config.toml
n_layer = 12
d_mlp = 640
parallel_block = false
init_std_o = 0.00639
doc_mask = true
MLP neurons of a small language model. Each row is named by its layer, matrix (down: output weights) and neuron, and shows model dimensions 96-159. Each number is 200 + 20 x the weight over its row's rms, rounded and kept within 0 to 999. A neuron's up and down rows have the sign that makes its largest values positive.
After each neuron's rows, "fires before" lists the tokens most often just after its 100 highest values on Wikipedia text that the model never trained on.

L6.down129,181,242,189,197,162,203,204,205,164,199,180,170,217,226,189,186,197,219,217,192,217,158,191,191,208,225,194,175,204,214,216,205,236,192,194,235,198,203,174,233,210,228,197,217,191,193,217,183,199,207,258,213,192,187,183,164,180,195,170,182,169,177,221,211
fires before: " |", ";", ":", " 0", "sc"

L7.down263,218,223,215,218,210,181,248,195,211,208,192,164,185,216,215,215,183,183,202,236,168,185,230,206,204,222,235,180,168,201,202,211,205,190,220,227,237,166,190,193,220,158,211,207,182,172,235,203,241,211,206,204,212,223,221,210,222,166,176,162,236,219,204,201
fires before: "=", " |", " (", " =", ",", " is"

L7.down544,221,225,203,226,174,252,204,182,221,200,178,200,195,184,180,223,202,218,190,196,202,225,185,245,198,217,227,182,241,180,218,238,184,204,175,219,215,197,256,218,198,188,193,217,193,171,227,178,210,205,194,198,237,201,192,201,226,169,217,189,200,199,234,245
fires before: " |", "\n", ")", ":", "."

L4.down21,222,195,190,170,199,213,197,227,204,206,234,216,205,244,181,219,219,177,204,196,192,170,206,191,190,171,250,194,192,237,195,200,173,212,257,186,172,220,252,167,218,177,211,185,206,197,224,186,190,194,150,187,223,215,187,176,182,183,197,198,186,210,179,194
fires before: " |", ";", "'", ".", "0", "7"

L8.down620,208,173,175,200,210,237,200,184,206,204,192,193,200,182,197,213,242,215,206,169,177,188,198,226,220,191,222,207,217,218,201,219,171,201,209,197,221,159,215,207,204,218,214,212,194,174,180,162,206,181,217,212,218,163,177,220,186,208,231,181,213,201,179,237
fires before: " that", " the", " to"

L7.down481,197,210,180,212,204,187,200,209,202,217,188,178,175,220,199,183,240,224,226,173,167,206,177,236,219,218,220,192,215,204,223,210,209,220,202,218,188,212,180,185,203,226,196,216,184,209,198,156,211,181,263,184,196,216,196,191,178,199,196,171,194,220,271,222
fires before: " |", ":", ",", ";"

L3.down184,182,193,225,177,198,171,245,241,211,166,214,215,184,218,158,198,188,157,190,219,231,198,219,247,193,196,245,237,211,213,244,207,199,189,223,164,195,178,192,215,236,159,201,219,193,207,183,167,200,228,203,214,210,214,211,212,198,203,182,207,197,247,195,196
fires before: ")", ":", ",", "–"

L4.down583,191,224,188,168,180,192,178,198,215,209,213,199,182,204,206,237,219,202,224,217,180,171,193,195,194,189,171,197,220,235,212,196,201,207,184,199,150,229,213,192,236,228,227,206,229,182,187,165,171,194,191,210,203,188,216,200,203,193,215,199,223,213,191,188
fires before: "|", "AT"

L3.down142,234,209,202,223,211,189,197,174,190,196,195,216,202,226,230,193,173,169,156,202,175,170,165,197,179,223,219,225,189,189,182,175,162,200,193,141,212,210,217,222,175,183,158,206,188,192,194,149,230,187,195,219,225,208,179,207,213,202,220,187,170,202,174,203
fires before: " States", " Kingdom", "u", " |"

L3.down8,216,171,177,202,245,212,201,220,210,138,210,179,201,211,173,206,172,201,183,227,212,200,209,189,220,170,207,229,205,189,210,171,225,211,205,167,195,217,205,229,201,240,175,230,167,191,181,177,180,205,182,202,203,197,180,175,187,178,179,214,194,217,187,196
fires before: ")", ",", " |"

L7.down96,193,236,186,212,236,222,164,237,204,205,167,146,173,220,239,210,195,208,212,194,186,174,203,227,191,171,211,200,225,203,172,191,211,183,203,201,180,187,182,185,214,222,194,176,209,178,209,201,187,174,240,170,185,175,172,204,190,189,201,198,206,137,189,203
fires before: ")", "–"

L4.down35,206,199,191,143,208,184,188,202,182,221,178,209,206,206,165,202,204,195,223,217,205,195,195,195,186,216,172,237,175,206,200,183,196,249,184,223,178,225,212,244,222,213,207,201,225,198,212,187,152,214,195,175,173,194,207,167,171,200,199,184,205,212,213,222
fires before: "-", "|", "in"

L3.down383,182,201,226,198,195,235,196,187,212,200,210,212,210,236,225,198,191,180,209,216,238,187,238,194,215,217,248,229,180,207,203,217,203,185,186,213,211,191,213,197,199,216,199,212,216,218,201,215,174,156,206,201,186,214,207,181,179,217,161,180,242,198,182,222
fires before: " |", ":", "–", ",", "\n"

L3.down244,187,208,197,196,217,205,192,188,206,201,209,204,180,201,199,214,190,184,194,224,187,160,215,207,197,193,202,189,190,183,192,221,209,208,201,185,192,198,178,179,194,191,231,209,200,191,202,203,203,186,205,190,176,239,171,220,187,222,182,182,244,196,184,224
fires before: " |", ":", "–", ")"

L6.down127,246,199,183,191,234,245,238,203,199,221,191,208,223,216,179,193,203,191,228,190,216,194,197,203,215,188,199,199,230,223,210,204,209,203,253,217,204,225,196,189,178,190,181,192,204,216,235,182,163,188,216,184,196,173,178,198,221,226,204,214,173,190,174,204
fires before: ".", ",", ")", " |", "1", "ull"

L4.down604,207,189,201,172,195,171,237,237,204,163,210,197,137,218,197,187,198,159,208,197,216,176,236,198,211,194,197,193,203,211,196,189,190,195,217,214,195,244,220,171,235,201,220,209,218,203,198,199,225,208,193,173,200,175,218,193,200,206,212,207,222,239,200,207
fires before: "/", ",", " |", ")", " ("

L4.down453,176,235,178,178,251,174,178,206,204,186,225,159,211,193,190,171,218,179,196,204,222,152,213,212,218,166,159,186,215,231,164,181,149,206,212,198,184,208,167,209,214,237,195,213,201,195,218,187,199,230,217,222,216,192,214,184,201,216,186,220,199,201,205,203
fires before: "|", "\n"

L7.down208,210,227,190,177,183,206,206,172,213,170,180,219,150,187,208,213,215,246,252,191,216,163,226,210,214,218,212,209,202,182,212,240,204,183,233,188,174,207,222,196,203,204,173,205,194,185,203,176,205,198,220,184,182,184,189,212,181,187,173,205,239,187,212,215
fires before: " |", " to", "2", "-"

L6.down598,170,210,177,240,199,197,223,241,204,201,210,192,172,148,169,197,214,212,167,166,179,187,189,205,204,186,222,195,194,152,220,245,187,183,212,180,225,186,183,233,215,178,197,189,191,208,191,214,198,208,187,184,186,180,187,180,184,184,198,221,184,205,172,239
fires before: ",", " he", " the", " she", " it"

L6.down23,226,183,200,180,231,171,210,208,176,232,189,196,213,198,185,201,165,189,202,196,248,190,234,204,168,208,188,203,181,198,164,208,225,166,203,233,179,245,186,185,204,164,177,176,223,199,196,197,207,180,236,168,207,221,183,213,186,209,203,163,193,209,194,160
fires before: "on", ",", " to", " |", " November", "ona"

L7.down471,214,191,185,189,178,168,189,206,221,175,224,200,198,197,194,211,212,183,192,248,205,190,224,192,172,180,212,206,186,231,168,177,199,191,209,216,223,224,196,182,194,159,182,212,195,166,227,201,202,192,223,194,198,202,191,216,201,201,192,192,232,192,201,206
fires before: " |", "′", ".", "er", "á", ")"

L8.down550,232,208,201,226,188,188,211,222,169,155,180,189,154,197,185,177,243,228,178,173,203,165,207,233,200,195,198,192,228,188,170,213,161,165,230,229,203,216,188,184,214,194,219,220,213,186,211,232,230,208,204,206,213,169,230,237,213,215,200,204,183,185,188,189
fires before: " |", "-", "\n", ";", ","

L7.down227,198,220,213,199,187,218,175,206,198,207,211,228,210,177,202,229,240,191,192,201,200,214,211,235,212,191,201,206,189,170,199,203,205,204,206,175,206,196,212,212,204,217,225,176,187,170,169,195,198,222,188,196,193,222,197,212,199,224,206,196,209,189,166,203
fires before: "|", " |", " Ros", " CB", "s"

L4.down634,208,192,201,145,205,207,212,176,203,190,216,185,182,213,181,204,185,207,163,201,196,176,182,201,208,183,255,201,213,226,207,180,201,164,198,172,165,224,237,179,231,185,209,157,196,193,191,164,172,173,218,215,240,210,214,204,195,190,184,174,169,202,198,212
fires before: ",", "–", ".", "'"

L4.down368,183,207,181,211,196,180,217,225,208,186,230,188,190,209,207,192,208,180,148,196,195,213,219,211,222,198,212,207,219,240,243,202,192,181,245,219,212,207,216,168,222,191,198,180,155,226,205,226,195,216,193,203,201,226,234,208,193,187,185,219,191,200,153,198
fires before: ")", " |", ",", "\n", "–"

L6.down354,190,193,200,193,244,170,209,240,191,209,213,196,194,229,196,216,188,196,201,212,186,210,188,179,184,189,141,181,223,159,211,158,181,202,198,224,201,230,177,177,204,197,176,220,199,179,203,211,223,192,184,213,220,181,186,195,189,156,185,183,203,158,165,195
fires before: "1", "0", "3", "25", ".", " |"

L6.down22,185,211,176,198,188,239,238,191,189,204,215,185,220,184,174,224,210,191,228,231,193,178,155,213,230,204,220,225,200,175,214,191,216,218,192,195,200,197,201,250,200,194,177,223,192,201,208,152,168,189,207,171,213,200,200,185,195,143,208,182,204,189,196,201
fires before: " that", ",", " the", " to"

L7.down358,219,168,205,182,196,185,235,186,184,171,206,211,192,181,187,198,239,201,187,197,196,166,192,212,166,197,214,206,249,197,197,175,198,214,199,211,197,194,167,148,220,208,202,223,168,203,221,196,221,201,204,247,204,224,239,196,193,178,182,209,212,191,194,215
fires before: " |", ",", " (", ".", ")"

L7.down330,226,209,166,186,150,210,214,224,182,220,237,192,180,193,169,221,171,200,215,203,170,208,159,196,167,216,203,181,245,192,195,178,183,190,184,183,178,229,182,176,224,154,225,219,209,205,204,179,208,230,205,201,217,183,198,190,198,196,184,181,212,227,221,191
fires before: " |", ";"

L4.down422,166,201,196,218,209,147,223,185,194,203,220,189,196,215,236,185,193,146,163,199,228,249,216,198,200,199,164,212,196,225,190,215,178,197,214,203,245,189,202,179,192,177,199,191,176,187,232,210,214,228,195,218,216,225,200,188,202,191,173,198,235,175,185,183
fires before: " |", " m", "ss", "\n", ".", ")"

L6.down387,191,197,218,190,187,209,210,185,212,183,210,211,199,215,227,213,205,192,206,227,189,233,212,157,224,224,207,251,217,191,176,183,167,157,184,239,244,190,208,188,222,210,231,216,249,218,222,209,190,219,206,186,191,206,258,203,206,185,205,190,199,184,230,193
fires before: "|", " |", ";", "4", "0", ":"

L7.down334,223,198,204,213,209,200,199,227,179,187,182,194,166,207,179,218,194,173,209,222,204,164,198,251,170,183,193,192,202,218,189,166,198,181,185,191,225,222,196,173,177,238,206,175,169,232,195,197,213,223,230,227,193,197,206,201,220,187,139,205,205,183,184,187
fires before: " |", ",", "\n", ")", "–"

L7.down59,182,182,166,155,187,196,183,214,200,217,211,197,200,207,216,193,200,210,178,180,186,139,178,190,168,246,225,212,202,188,202,192,189,201,209,177,203,223,216,213,217,197,211,222,195,168,188,180,191,187,232,232,193,211,194,254,170,197,223,201,194,209,257,219
fires before: " States", " Kingdom", " |", "v", "g"

L6.down400,211,175,212,205,179,221,224,191,219,185,213,168,177,222,178,205,221,201,215,190,208,204,213,197,174,225,202,205,229,201,227,241,217,167,199,222,187,201,182,218,220,210,211,240,173,204,220,194,254,192,208,213,206,206,197,206,178,177,207,173,184,218,220,202
fires before: ":", ")", "–", " |", " to"

L7.down91,167,208,191,196,215,210,180,176,172,248,207,204,209,192,178,166,204,179,221,185,200,176,207,196,220,197,218,188,180,217,191,207,177,203,177,205,186,226,225,238,200,215,161,210,197,213,212,183,183,195,204,191,177,201,192,223,219,198,182,209,203,204,198,219
fires before: " the", " a"

L8.down51,223,203,221,196,195,209,207,166,233,216,154,232,218,169,209,221,216,228,224,243,221,188,195,197,215,202,147,187,228,227,205,185,202,214,220,201,198,174,211,198,216,245,185,179,207,200,221,221,179,204,185,175,200,202,180,206,207,170,201,177,206,232,238,177
fires before: "|"

L8.down546,190,200,189,189,199,221,201,179,190,179,199,224,190,207,177,183,192,203,168,205,220,176,209,206,203,199,210,185,202,205,200,222,198,215,204,206,194,224,210,200,189,205,181,207,153,188,169,187,195,205,173,226,178,226,195,181,194,211,221,215,181,173,165,246
fires before: ";", " |"

L7.down323,198,221,165,243,237,197,209,206,208,202,216,167,203,202,237,217,183,238,164,188,186,173,222,190,168,190,147,201,198,197,181,187,256,217,214,191,167,225,197,180,204,176,190,190,217,202,206,187,201,163,210,159,186,202,172,196,218,226,182,188,207,195,184,203
fires before: ")", ",", "]"